python train.py --n_layer=14 --d_model=192 --n_head=2 --n_kv_head=2 --head_dim=96 --d_mlp=768 --vocab_size=5977 --activation="swiglu" --norm="layernorm" --norm_place="pre" --norm_eps=1e-05 --positions="rope" --rope_base=10000.0 --rope_fraction=1.0 --qk_norm=false --attn_scale=0.102 --bias="none" --tie_embeddings=false --parallel_block=false --init="normal" --init_std_qkv=0.041 --init_std_o=0.041 --init_std_up=0.041 --init_std_down=0.0 --optimizer="adamw" --lr=0.00244 --beta1=0.95 --beta2=0.95 --weight_decay=0.075 --lr_head=0.00989 --grad_clip=2.0 --warmup_steps=367 --schedule="wsd" --decay_fraction=0.945 --decay_shape="linear" --final_lr_fraction=0.0 --batch_tokens=65536 --seq_len=128 --doc_mask=false --train_tokens=289700000 --steps=4421 --dataset="wikipedia_en"
MLP neurons of a small language model. Each row is named by its layer, matrix (gate and up: input weights; down: output weights) and neuron, and shows model dimensions 0-191. Each number is 128 + 32 x the weight over its row's rms, rounded and kept within 0 to 255. Numbers have three digits each. A neuron's up and down rows have the sign that makes its largest values positive.
A block is one neuron, or neurons of one layer that tend to fire together. After each block is what it responds to, as a language model described it from the Wikipedia text at the highest values.

L4.gate140:136121085157180127186122125144103102156174134121199113135119088092153156175065092140174146100129182145107119117048095146106181058152065179137154147075146189096086169145103136152086196180075113088085188131132134097155097112162142157155109089142075170093105153132085140146123114097169148161142123109134076129111149146081116095117169151149097077156119099137123148140100105145055119112158109137121164115131126125095137120107121226123122124120084159089090130171145143128166098131108124092145161157146139155194091108124134148137139062070114133154101096219141108131142134143106135122
L4.up140:088147145082104142144105097132071125159177153095083170097160110136151130135104163134121131150106082069103112141108127094086078110149130118141164045110148103142135121112210093146140166183174130135131085093099111161104135122166137163156060083148176132101137089152178112093152201052151098124126124076179085175134141148184142124065130151091095174214114112175109136137172054140128111187112146197088118085131086169148121118082129143112120194158129139118133137114128159123133135126097147147120111188165146123158129108136150140094133063110125125160131106161096143071118094090140154086
L4.down140:095144154107117193123087084125146183127124107083116114129158125154153096120141128133117155140172082122083097103157118114141069095064125198171107127108106079148141144130143122173104139123170147144152139174121090121106090106112158177131149147139173081135130150169148121089127112160119067115133208175115184059120127179150126062089142136113140172154121092149109117126166090107086099084184117085143113143145159099135132164127136058135115124153146091106180132075114127126126109173154129168194124148159097107115150166195141143118152217150118118097117095100135113102096122142119111000
L4.gate204:116131129053141170181164145153094115122146107122151149161192104070133201129104152098111155133155129106095148178103127101162094096097165094170134187140164107161076142133154150082106122069048161083125140135065150126180139098120161091109138128178048191135116109136080093103139093157116148174111120157145139159111160105100096122118156143064134120139210121137170078141123135101224159117146125088125134161142118161132136107146168145114128105126117133102091131172126155133189152158105111130158155094142084103179113104105162048163161088163105101143098099127163107138124198133143151085
L4.up204:101125133099077161114177047110120133122110102137131065079107168136099111120129103144135136138161135107116099174151130137130136119138077151199120130146138100180145099099074135170145108181096114067147183135135073145109156113192105154128154146138085155152108110060179170107109179110101146099135164168137109081148184198147122158085138096133181121155144150068127095144034112145115173084143145070158115160112103159113171116079142100125137114147147158112082098103082112147098164101074093143137149123199188161118168165128132132116131097138138155086145103046140087174166077147135141134
L4.down204:080182096136045120139146136122120143127135148147113104153164107192101177128106103174128181143131153118093188114117113141077163133058158124140135103140128114142181119149158054142075122084163116184215102110111129079183111098162100133177164087134193140081129100184141127120140132177121132094146166085111108120144078177133131092104138170141085163108118124150122148105121109081059077049178074131110153177146076138119114152140141154217091143137125161127140139160128111122182094106110108135081154123093153145149121119087131160126133162116143070123132100164088127116125176129147156062
L4.gate501:131130116096130158114104082143161112134126146159136124107139132043153155161116085157152139103140164146123136112125074154142082194133151070185153150173100145212145060173181136149118136115124125150111145123028121110155093102183109086164123134148085144130089147091131174102148119165135184129126119147106098138158053090129146067107149170097105144125186134124158109182158138150138157101079199105096168093143073156159170042050158128079123138103140148143089095094140115067145160129147147149105114092138165109161137098124128135108130103082107148152190099140179106122150139145074119144
L4.up501:113122141124125136097159059147155200155118099104103089144149146154120207109137064097163127144084108077122096142122146144115152103139078173102159152117122139117107160020135176138169154131125127133162132109169064131128115146092181193153094126113097141073120164067134105115125096114109115116118175124139073173110138141096156151170103191136110098156109140151137130118094074112113141111105080154152143106116116145077180095143069193142124172083145136063160155185088146106104143085121188062110096159110089131112148103166136097110118191183119137167180150141118106088166092085128126095
L4.down501:082152073102124092140100144206109145136098142025129099155111114131144124135146152117174117124122135081136148137094130149192136110188128164087102149070123166138152165082118170124128165124136149155142065111110176156205118148119144139148164130146102087103119143080165145150101119149082166128172149173158085088120111085061156069064080176123157137110080113173144133112121121098116105158096162142086098157098094089165152120159212110100113134092167113080072091105108144118161079126142146124133145132120114068141163155201131156190162155153147189114124148128150106141156099142073133091
L4.gate670:171162094133189158151131101134128093111152085120110171096144122154137122127135101109151152033102156150158142090129139150170133117145096075122154108157149146143059131125151097087131153111113073135100093158124162116170095099087155087230094097200194129179135108130193156104142133162113092103111134118161119179087142086134149084177129167136083084116111112155165112157091075132119052122142034108113139089144130166093183087102127122105136146117163153114137086110143169109121108167142129067095117070146135106154140127071153083150158142118116134145177137085192133134121119085129193132
L4.up670:093124104192146127122102100116144169160143171121105153148112155114098126132126105095116141118197187133089087106134221173136064118132066128113100101096091167096098138122075112145117182098148092087146166134113142208127003102136126160074129129141162116122121162166116159116129109116132134050165115136113115180156083133106085112146145145190115144098111113139153142060142131150092104165071102118117147119150115142143127097097122105102148171144145156146147131119167125121162164117051123101093154132142052138109153139134183124163175070089100177180147111095131176062140148129091149151
L4.down670:126184138165187118129135126151127180105140123104184173138105094138094105144148158134116121110106159125242138157126127109106132126138179144059108121124143156106174161189188103147096178100109119142078128150126183098095150161093102135118101134109136113107138081147119092138155068113093123151142175109186125153096149121175119090124139093133125142161117114116105156125118073119125126148143114119090163109118077190139116103102122052135100170193058181145118130159073162155117123167165096115104024140148137133173153095118131154075150152094106132126153073062075057148131093068099135113
Auxiliaries after subjects. Auxiliary and modal verbs or negation right after a clause subject, before the main verb, such as did not, had, has, could not, and relative which.

L2.gate29:067133109131128080173097111100109174180133135064093173145102122145085085132071167159136164115148086106135163171083111113088143153167126102121106102128149071146105135123108139181091162200056105073191096107127163132140112135127139164115142100100212143174100133132074126123098132196177143113082107160115089077119158182137082158105138082134149140149126106098113157130141208140117194125120132148137187077116119134106126118051179076130109119154104101116149143034155169209119127128132126142096157165162140134126151120160114117141114114156167134121095152159131114116115179167162115136
L2.up29:096118089174128154199131085054075151134154122114144179113112103135048106126124116196152109105152082077118109134070097116112121187114134133105111048163162143108155127115204130134095202160151073101134131140194121095104091220118143127130132089078155102138130139090097098140175142235172121169119105111035123136149132103143127117111133106133174141158106113108130139177156141152153152137141128130116161129134116136103151108112204119169135146123122100087127011096147107154160127117132117172111135109132158175127125145129127132110180130117174079119160144121102149125128162147139144126
L2.down29:111106083123114120105131200187132130093100148133155098135125138135109098178158126074111138144098091122154141121203153122110100099140168134083109145124066165113118150132086127103162182126123146164105096071133148124000118139110099118127114118151072137140181120177146141117127102168140118127149142187144154103124133106107167123118074140167117158115168184124114102108172118099098068138144122124110148121079115106133112161121077147122229142142119159143125137139082115091143116158150115142097171118111170116148148149169119140179127116167096125144084129145167116169150127158120101000
L2.gate69:145114144121072123135105118129177128127107056132127141159139203095061191093119125158149105144096204079139146149143089115134101159134116187119159110095111169125122119080169145077172168154065134095102156167133129101174112099148170161129102102138070101122136130103117093103154138112158150100094130121154082136094089175105185111067100177113082176146193124130144143125135123136135098139149086150075158088142089130143059077147099172098128126107207178139146126096172166163134098114152135120136153111137117116136211120128148157133154098148130145079036098137049149100128177156131128110
L2.up69:088152094148133118157094113121088121143132148106095133108143172093124116158154135157115206101137102127145132219157136132124126100097182142090131120178149093107115130154127104129067187140150113082146117079042133174116092157117155106105064115137102143171163135141109200182175167161131146088167188115121171126128105134106086223204106144117166156120111145147114123149162131092143146103124133155116081129142124122094141134097193127185113110170109119117111094078114127130133113119101121129140179094081132114149076187148124088082163068115161159126127097194175118145020131127092125125
L2.down69:099154117087108203142140139194128126130174063149129162094149123119101157115115177152115117142076152140157173169140082129129113109134140162130175133140070119098125124124119062103135120137159094156163146115100152134193127170125122093196112111150145161124158141192145106145114150121057171093061116068105122130163114093080100109146103122126154093139136096117155164100144120141136146112092115162062154105130057120128088162104126160133139133108108144130197136149188151103106118088102187123115166118143070145166137166208149166140071037112164129141118189160175139124081133072081113066
L2.gate145:150154119082151177136173116152110141129208148107127183140126101136144181101109128094138161124125200121078116140110073150112146123163094120104161204094140146172091153119144215106101185098086130054085107175148108162140127165174160063091140132135121166137150130130117128110125114133139165132134147134118072159151107142106096129129137159166154085125147130131131052118152090142150122130078065102112129102115109163119134075067185168123102125137204209078126110120165070134140152089140104150113174151168133104122100107085122072099137133077196104171133161172123102174150181119159102127
L2.up145:124129110065135118089103076137116151122125097062131180095108166102193167174124163167143145108145161134084148072114046141133062156110122150131149113189166102139172170185089117131104113144089109102140082089134152092118137130091103155114109126179147154099183156163159143100083163141117135096121132182083104132158068108108079172175163129100082156124179116096090145117151119108131052124142151103082091137136079144127130095107117117149153148158176165104120046152146150105194097112045143164174145078094080161085123100105112145077159088123121149122143176140156100158126160116110122116
L2.down145:088155144060154095144165106139160131130137108138184090149162146113110120156118101181140150118142090123105142118138119091077102132177166168138126116146138088131117110115146102142132181170133111080072137111099136075162094175167127150167117028131106185069152117110149066096084101141092108101111160133121095058112074195178214110107159168086148107152133133113202179150136143099144141133148188079153152145115136122099083156135137082132125134084108125111169191114162150106177101133100141158149168164123142093171152133089158156076088097144113172122111154127164129055158097096146125077
L2.gate339:106109109083096116123175087104104106105169177131179088136098113116129153097086099172135133202135163096122126104119103102059118169127104143167092110112151193180138147124163131106085146145114052100122137137132170071158094126090163168118110123105120064125066159063155173120139168122152211121137091127127055192076143145103196146112149133059131140115162125128162127113134143129140078126055150105108137112118123086132167088134153124167130034140135142127114122083119135136126098109157129164120141169079127157163160086090120167156165117135115128130198178129137077137157129187133144069
L2.up339:132123123153139181054181176119072125119106120117171198096181124075126132085078158107103112160151093160108069157141129176109142155123155103179118110124107156128172186144168153152141115130111116099108072052131131153116098181114151129092143077145117133138075150116114150140108159207170134098124157110131094153152125172122154103208144203155122206096116145099139127102182147146158110154084130151155105101106108103103104106138183081171103128148158128075061133148131093089155132061140161175059165100134096137126092078135087092142142102115134145092108164136094112121120132175177139158
L2.down339:124116135101164124121161095150154106096140119161130091152147109166136159167104069206195086138130158148071156109150139143057110093135146130090140113101115131091154158067110101067141129099127198113119122133069102101123122105150127081148173147090170108148140110119209097118154110089101144135139106182116116066165089114150112119127111099120147053164095114118162151125120164071119140104154084151086105122063141179154103099124147060071204167146134124092089163139140172137048075140126153113133126127150167143210174142153143127139100131118153177114196111116161153085147151102122127175
Predicate start after subject. Fires on the first word of a predicate right after its subject noun phrase, mostly had/has/have, also also/over/but, as in Chaucer had, Experts have, the Court also.

L9.gate136:123075100140173102128118162137110110072138083141135131092202094100122065152135099136111184082164119145114143156087140120181132070110100153182114125133091151166142135101136159132129188094141100087156167114090144159150103103110108152139146151148085112136154149147130083139110096082107162162106144126072173153130163106074135128131139144087139136161107125172112131200149070089096114160103137074159172126105058160073104095149184158089143063143153084097102105149115160154134078191087225141158109128088111161192128166152137117154092099118144187137131108160105088173112175085122178118
L9.up136:105134104138136108111076212124096118168128119157133096197124163080183143107127077148150099098089101106173149105149070119108167169140178158149131176114168201116124124152136090070139140143103138190125098134131110163069129103205173106167073146144035186087142143144166166120097094124092161157129149147157150136149076090096087174162165129144170100117103155096140116135143085164182173102128156099137072161162124117115150088141123107143071122109186123152127083118126166118132126108095116131073142117146197148121135123119144089107109092111134144162115136060120170123145086148114102205
L9.down136:063120138122108141085113139119125105131143111145136077167098085141125091194127133096098090134124044114135164126161112152137150094153175146109132123113132109127165094106177098142123086139144024108107110158149140099163106116184148061169134172149063125106180164160100131163169100185120192165143123149092090151141121095161156181164048172104119108110106132188091118134117047135185097143166116107121156106167110172071146097166109120114114124138170130124121082149042169098164095161139131097100160149172153131201148098147100142132095140080150119120098165138156105167129119131121172105
Word-initial R tokens. Word-initial R or r (sometimes gr, gl, Sl), especially starting surnames after a first name, e.g. Reyes, Rivette, Rand, rated.

L9.gate750:120084110122106112187189121127155092140222126112171148102149185090126189170168202134103126174142133177113140137106092131087121099080105113102147123182077118167125103146095133159122145081137147118106064157113127143152101083129161183124157182136135186110106116089153162097154137162193180062113138081104108099159162094186080111151140121076125138157120156100093144089137115120122104124123129116110112107136101135120146126152155145138114167112162183107127130080127046150082151168147117097183101076105046128149165129142158157140147160156079182087191166099160109141146129085094140144
L9.up750:081142119146160070137115092119092152138124090089150147111089175105138145107122168169123138123163106099128133120137116141126115175128095141107126182176172119140120142127057144132091109131074133134145118131154106105132088199167140091107144116100136155136157160123132151161153078115167136092107087098167132069089144120109112087111147195062171188207062097106133111092120139174118091088217089117102177137144074116140133143158140120103139151112121115155102118223129090088117138173078162153192094180106139199157185131167092130082153155100112099160119153190114089130112164097141128073
L9.down750:086146088154061092172089086127137159161117090141212119107125146159139170138195134127110174124122176122147110172147134177136049096195143104135101180148155128094145134129140097135155165116166144110174096102137155112067110173103137149105122107121139063129126107153137119143109107090083065161129087162121125125152089155189116065111139143143105149146125184168152106076123139176159083161106116127152157148090108143136097118129162107167114157161140165092151146112166103118148109134086097155091120105137148126183041129066174093133158147086115144067136077107128073157083182127085154205
Perfect auxiliaries after subjects. Auxiliary verbs had, has, have right after a subject, often before not or an adverb, plus some word-start pieces like re- and table-cell starts.

L4.gate121:148148099155154153107128116131174170115135098099125121118140132102165157129105128163186134145136139182192198085108111155185216157150116147104128094112090163145144184135113157108089088073118081123125176143122119075168110134102110165127110106124053088112088124113164177149115070123194143135144158118108103167117162127088094085101159173129080155071161116060182179161121179173131084187126108109112146130108119171094107040132108124132117047117150098120091116119171144118148119103068132139105126136165168142116163135106172091131111073127118111074077117078103139108085139146102150162
L4.up121:173106156090072052169129068089172099050140105150089118179099161097122113160167138174139099189127108152133171084115148158125146159093125114033124188086105108143138140143065134115138127144181087076123110102170139083161146073108143185142145186156158132176152137129098183100110114148094102140093148175122127094129133101140124156165133110164154121134126145109117165154154167102166085107170115090112121146139071063148107093137125134096124080104081156141120160098157135168093173151081145165161128150127096100084187066144117108079116126120114115125153084073160163097120094143083105091
L4.down121:135155077059136168093157160122113079141165106150110097174123163069105158109108131194120118138097060145131170110133198190115160110139122220131120142107135119122115111083134145146092137076168118096125107124134180118133134147115074080102170138106103119131101095184136081071168167122148135127102123157115177175149140114118170097146074120099121120131199173133108142141090140121163079096182151158096067147123119086164177084105146159160136153087100099146171076108117130126158144095098121135135106091186119142159112129167240067100094152162143094108139118091161118121128146145088138185
L4.gate666:098140134083115152157132086112103131155147109127115115122150182134120097138118037117155115150142167148063103106119133054175125149166136131090189092132125109103144130168134156092090134171196119070132098111098183090115139126176116062131119087166145127174128127109106172110075149146096184133148121113092129148152109049126151197157142179133079120065156087172112143099097093102133151095098082120156094141190115152151107135131189122079145172208161117121100149163094076088112147184140144144127119118133164122146177164068145090131147102131122149063146141151088045107164124133138116105
L4.up666:115169137091176180114070126098111132155095124139106137122086119202137133103121128075054124167101173143151162130138073137141165153196145104123172098123105174134195148150102142146102123147188117126166095129200131083124114173153125083120129095143130134176125144133138181217107193148164134090073076126155208146134099065155112092112116115136102173148167126168092161124136103138124117146127131145128124120145114163121135063057095068154096144126102121107088146188093048103113101070116083142130096177111139110149146124143099111132127121107111100127112126164142109101123071151195187144
L4.down666:147080117084136155150187159049196097080152137138122149155117140068157147136149114117153150096159122108161145157201191124083124079081126151110105139122155173124089118163134141089185080119060142101134171117138135132080125128112141152147107154089100133104137130151120153130086140108164155157108079126179147152118163124096129143084164104136164067192167140092096099097137104125066115156136091124042131144166131125091116134110164192096157133159178150139121218101177102125154162096095172122173103126141072098111176156096098171130151163132114058128100142097133110123096115159074103081
L4.gate676:118168111076137201094127135176107136115145140115088132103134135166106151118097088154160047141094144197126109074088109081141186171160140138122168076082112090105127141121137164104085142185140107137141096128167143091143130156127109084122154126127157091116106113136077224118122058167111110132112170108212136195146138051111161129105167127158110141086172113130125127142129129187128129135069111141128120112150063194172098133168161119077124141082124106129191153124101092098069129181082160115145075117106084106130153178092134169171144117163125140089140098124120124127185135101127136166
L4.up676:105119126151168173116147105119173121084109089171103104151121144102198162093103085191126068137093128106131152118128146110092104119127119110113112139126045145208118083124117133131118101178098113139128090162120138038142183089037127146163124206134087066115134116104167152179172119133125137141140127193174125154136155132114095069124168126142141139094176125157131084108068148198154124094125086092158070144127152147136153180150157175064130147140147158078110144176105130052103137151075127081189099112109136126128155179135136138186140141118114126087177144134171125114138107122111125107
L4.down676:083212121094133184095165165101137126164110157116088133112124111104175142164078167170153113188123103128118150151188197111206107140163145124198124093163148111116146147086176096118105109152115112130114099157163064113067147120151154129086076119144119075152202175100143132144130163147120095110192114099120124105102144095125137060140143113117129118099134178136135107162107100190120095190170162120148088189139111132160100092111128167155099123133130133130102128120129133096125136117112101155115121140074115064160134119110161004096109115139112140115184148117050155086186134123134116119
L4.gate705:127155045125139188086088145141158100137152114165156117109163179116105125111171117169135148023095106132080123080090163104122138182180145121151106103134141129093061133094085117143096059072189142121125158087080193189142124125114081097136110100132118098129087100167102162160180105090106118108116110081159158147140100137133140091137180104091119103128133102117175120158143149140093159132113141125123087150139160160081126143101141154110141098154112113129127203147127133101116096176123102141065119175133161165171196151121128156221151119082158059109129096141135117127093170157174135175
L4.up705:135140129166180117124131129092154091177137122129159140158183083138139064110132130066098121112084137115089096124128122126114069139160081096073149161093123151123088151119208083145134115154163128118121098084134121130122161121144148147130135103092110121197057171137126094170119062153136130136102141076172149123179123156097121114109109114097124154100107135092165160163106156081127191141105184148166181199119164108086160107173205073134100140061119119143127125145097142099087132138170135152104007117131095141101186158132055118145150163153145095099147138126071129184114093141133116107
L4.down705:107117226122087133124159096102115121145141138158199190170140136158133157106145134112082124173064117163159165104197062146119105100125175137134136135112087142151161123154161144117147082181099096163144075110123143129104133138171172108138133146121133134207168080139115126160114169168197121064078133111111154125158147121121156116095091136125134179131083183073147083052139127100184156131086061077143132128144071110157147117166124122151101166057091131102123105065100107114109119117144151092107128095146131151112131119096133172189148190077112133108156184088103135154089094122155123112
Early mid-word fragments. Second word-piece of a word split after an opening letter or short stem, often in names, such as Fran|ces, B|us|hnell, s|ac|rifice, b|od|ies.

L2.gate27:187131081128173110128164141130129144091080092093152143118156134159094058140153108173102145114107104189090142079079172113127148138190136073136169140145110155119137161137151129105092128113137129109156131163118144129112092070142107219140106124084138138132107154110033141179141074127131123107131131121168171158104097153109149157113174097158127135159174103097165111127147126143098136136147103136137158138108155121086099119108159089108069106116130141156184143117103189132109139195115157100115140133168088136104121072112055082131157186057142087100124125160133149118104141133139150255
L2.up27:114142136176151175123158173080147175129054159073141138146106118155127087131157127131081120097146112189152102084147173179076154115163132074132134127131127117125182169152180150106138100111153116131183088181099109121080071109121149135125106164128144129105137175179097130166146102110047127135126172140149171110119094177135165126140115126205228120141133135124130144090171129114108140138127162109153136150112137109103084140209159092150105151164118128138174152082096176113113117181091157105144090129120084143073121125126093072146078225062115087150151161125094149175132104111099109167
L2.down27:119169185113130158135086094170168151090091139131129138153113136087140172096150159175144140118163097170160123131201122154108120128123130133148143097135089112121160114121085124150144175179135092127112095157146138088070124182111144107135135169153119157070139148175172135161156199141121092108084099104149126160100073150169144108154031170140153135116084125122115110079135071112140080105104141127172135143154130114121090149168148102090170108139123103119149152139000106068104124093130115112155152103115072127170128088175179137160087138136122143149107173131127097179152111116136126026
L2.gate81:158093077094174168101192098169141081073100072187139134194164187140164148093136102143122187072136085056123130083129096103163165140158128159153207148153077182157066141144152165097086135107151117121119112101153118123108081104099140129139112131104116111098093156125087074142133064119127134152136153112136128183102062127124214132128179097124143089132138160141205168134088117109146132170107138134130181102136123184085143133090149113151157077079111133171095171134104158118070158158118111132120151145091161164111103151097141101170103146133099162152122144140116140153123074067113134144
L2.up81:113143127158143149146108199156104119109126166139174039167125134127145121160137184105169076125085108145094111170119131123125134109064169132145115115107165184134087125091184185177108174159096134110132086131114169115141166108144097059178170105156136113120120094118095157150147139149085134125129197139134178111088151108142115061177097129090110123085112124097143124159093181175122155125123095113114145110078084073102099078055128138155112149115134085152152119109135101128131115149076207079111100136154123116132090176173196114140181101134072143120183130093113176178107111114076060109
L2.down81:143174138087157169135132122208099097139115118179171136168095104087166175114133129211114119096139065139114171107135207135123137122148101101170128135119085097154093144093146104143134136111116193126135053143115124120132130076117050072144116157122120135129139130142138100138175134166110144149092068140098172112114151046091164132101081087140153117100115213096080140163068116126156151152124135154136104168117113146146131169164113121151025118101136110122188135150106138123135135116132117176130100110137056103110159122208185110140125077102114125113161170128169131114123106108140173204
L2.gate333:128161145122152086065159141132150165138123081139158170181105127238156096108161119169167086143119101124114194119133118084093181172090126113166183134124148135174123146155122121169128150114117045131132122112125176088096116146132091107093133133105094123081157145150134094146170126125122126146174123143096121201123128173106117114111125166177124092133201109102107099094132131149145169185112185094126142151196164164075082105103195102135147081137151125136144166102103148109101122128201134147126123132116144102140071075121128069115100138132079195081203163100089070155106121107101133153
L2.up333:129079091162138180131087183157166107090107100151150113132141171128148159175168128134161152103119111137076080064104121111150150075065134113138117108132112138108123122136138189107128154127195113113170083115141185126128139136098074059150065114121142091166048104147104135144187079123113145169112118073105118143112164086138196126113083120124084097091122158129195096148062129130124134125109118146150119109108108099102142088158126105072104160128104087149018129097119139081104152148148163142097191163106100126163117152195162164198117137136172120165129106109148138173129113128056113153
L2.down333:119192161097150145100146154173139146172123105164129145152143088135105153104114136123106126127145143126155175085089160098054137121132075100164126097128104118150105163174149071142073123059113111097127117122085109075056126088077163130088144144117039117146155147149140080143159130130124101161163122166121167174145101134139101113104108063128153129138132181113125069133159142142174162182131065101167095179187170120079142090120146174185094116113154128178173151080089140152117056136176198149113155142123144093095107076147140100154083144085167124078164168163162111095125146138131132089
L2.gate486:083112087110136161172144132092171165111081110170093150189125173145165167159146138129197124134101110092151138102099141122144132127122110138113100078134068174150087135111144151151121128164157068138154140100133190101134090133110108184146109107115160126123092110119022173187109081138130108132102148085141146111149108067110086106148156168141125150125094107132095089159029129077118153119082134121168210146161130182061180071072130066137137140093112141178152122129108088119131140150152112125112133134186157145119181122165092099176164112140109134170203117126126112114084171135157159113
L2.up486:159118128086116108094139182149166126124126108187154093144147085165123203114133191139131129113074084116172136105144063087132170088097168116114107084098136110134088198166138180115146141132162076149122122085131148130115199131141148131115137159147134202099135158175152113152067081117072135145171138128204101178089119191113138124110089174141119107085128179161109113149120116169131120051078160154133161162119164138079083153119095192150092083060165134150136106149096167177127138101090163131100111121131120112125106123162178060118108124102140187118119124073112110145158117125163083154
L2.down486:108117156103131181138166088114144121105091081144115161119121127096117136123134147158143097112149138093143130151191115086128147138091107111181105085138094108105109130113144147181154147122143108148142130129062135152097102131103098097187080146140152151132125128110150147137117150124082157103121110108113165102124137126145118110179078181128101051117147228129080181157072109090126141140150125126199144210136101162116140080149115125090000136095142127144211184125061147128108107125117183103128088105121096150154113131128168152142118136152117167128140125122176118162090146050166136231
Name-start fragments. Opening word-piece of a multi-piece proper name, often a first name in credits, cast lists or tables, such as Mar(io), Br(ide), El(ise), Car(mine).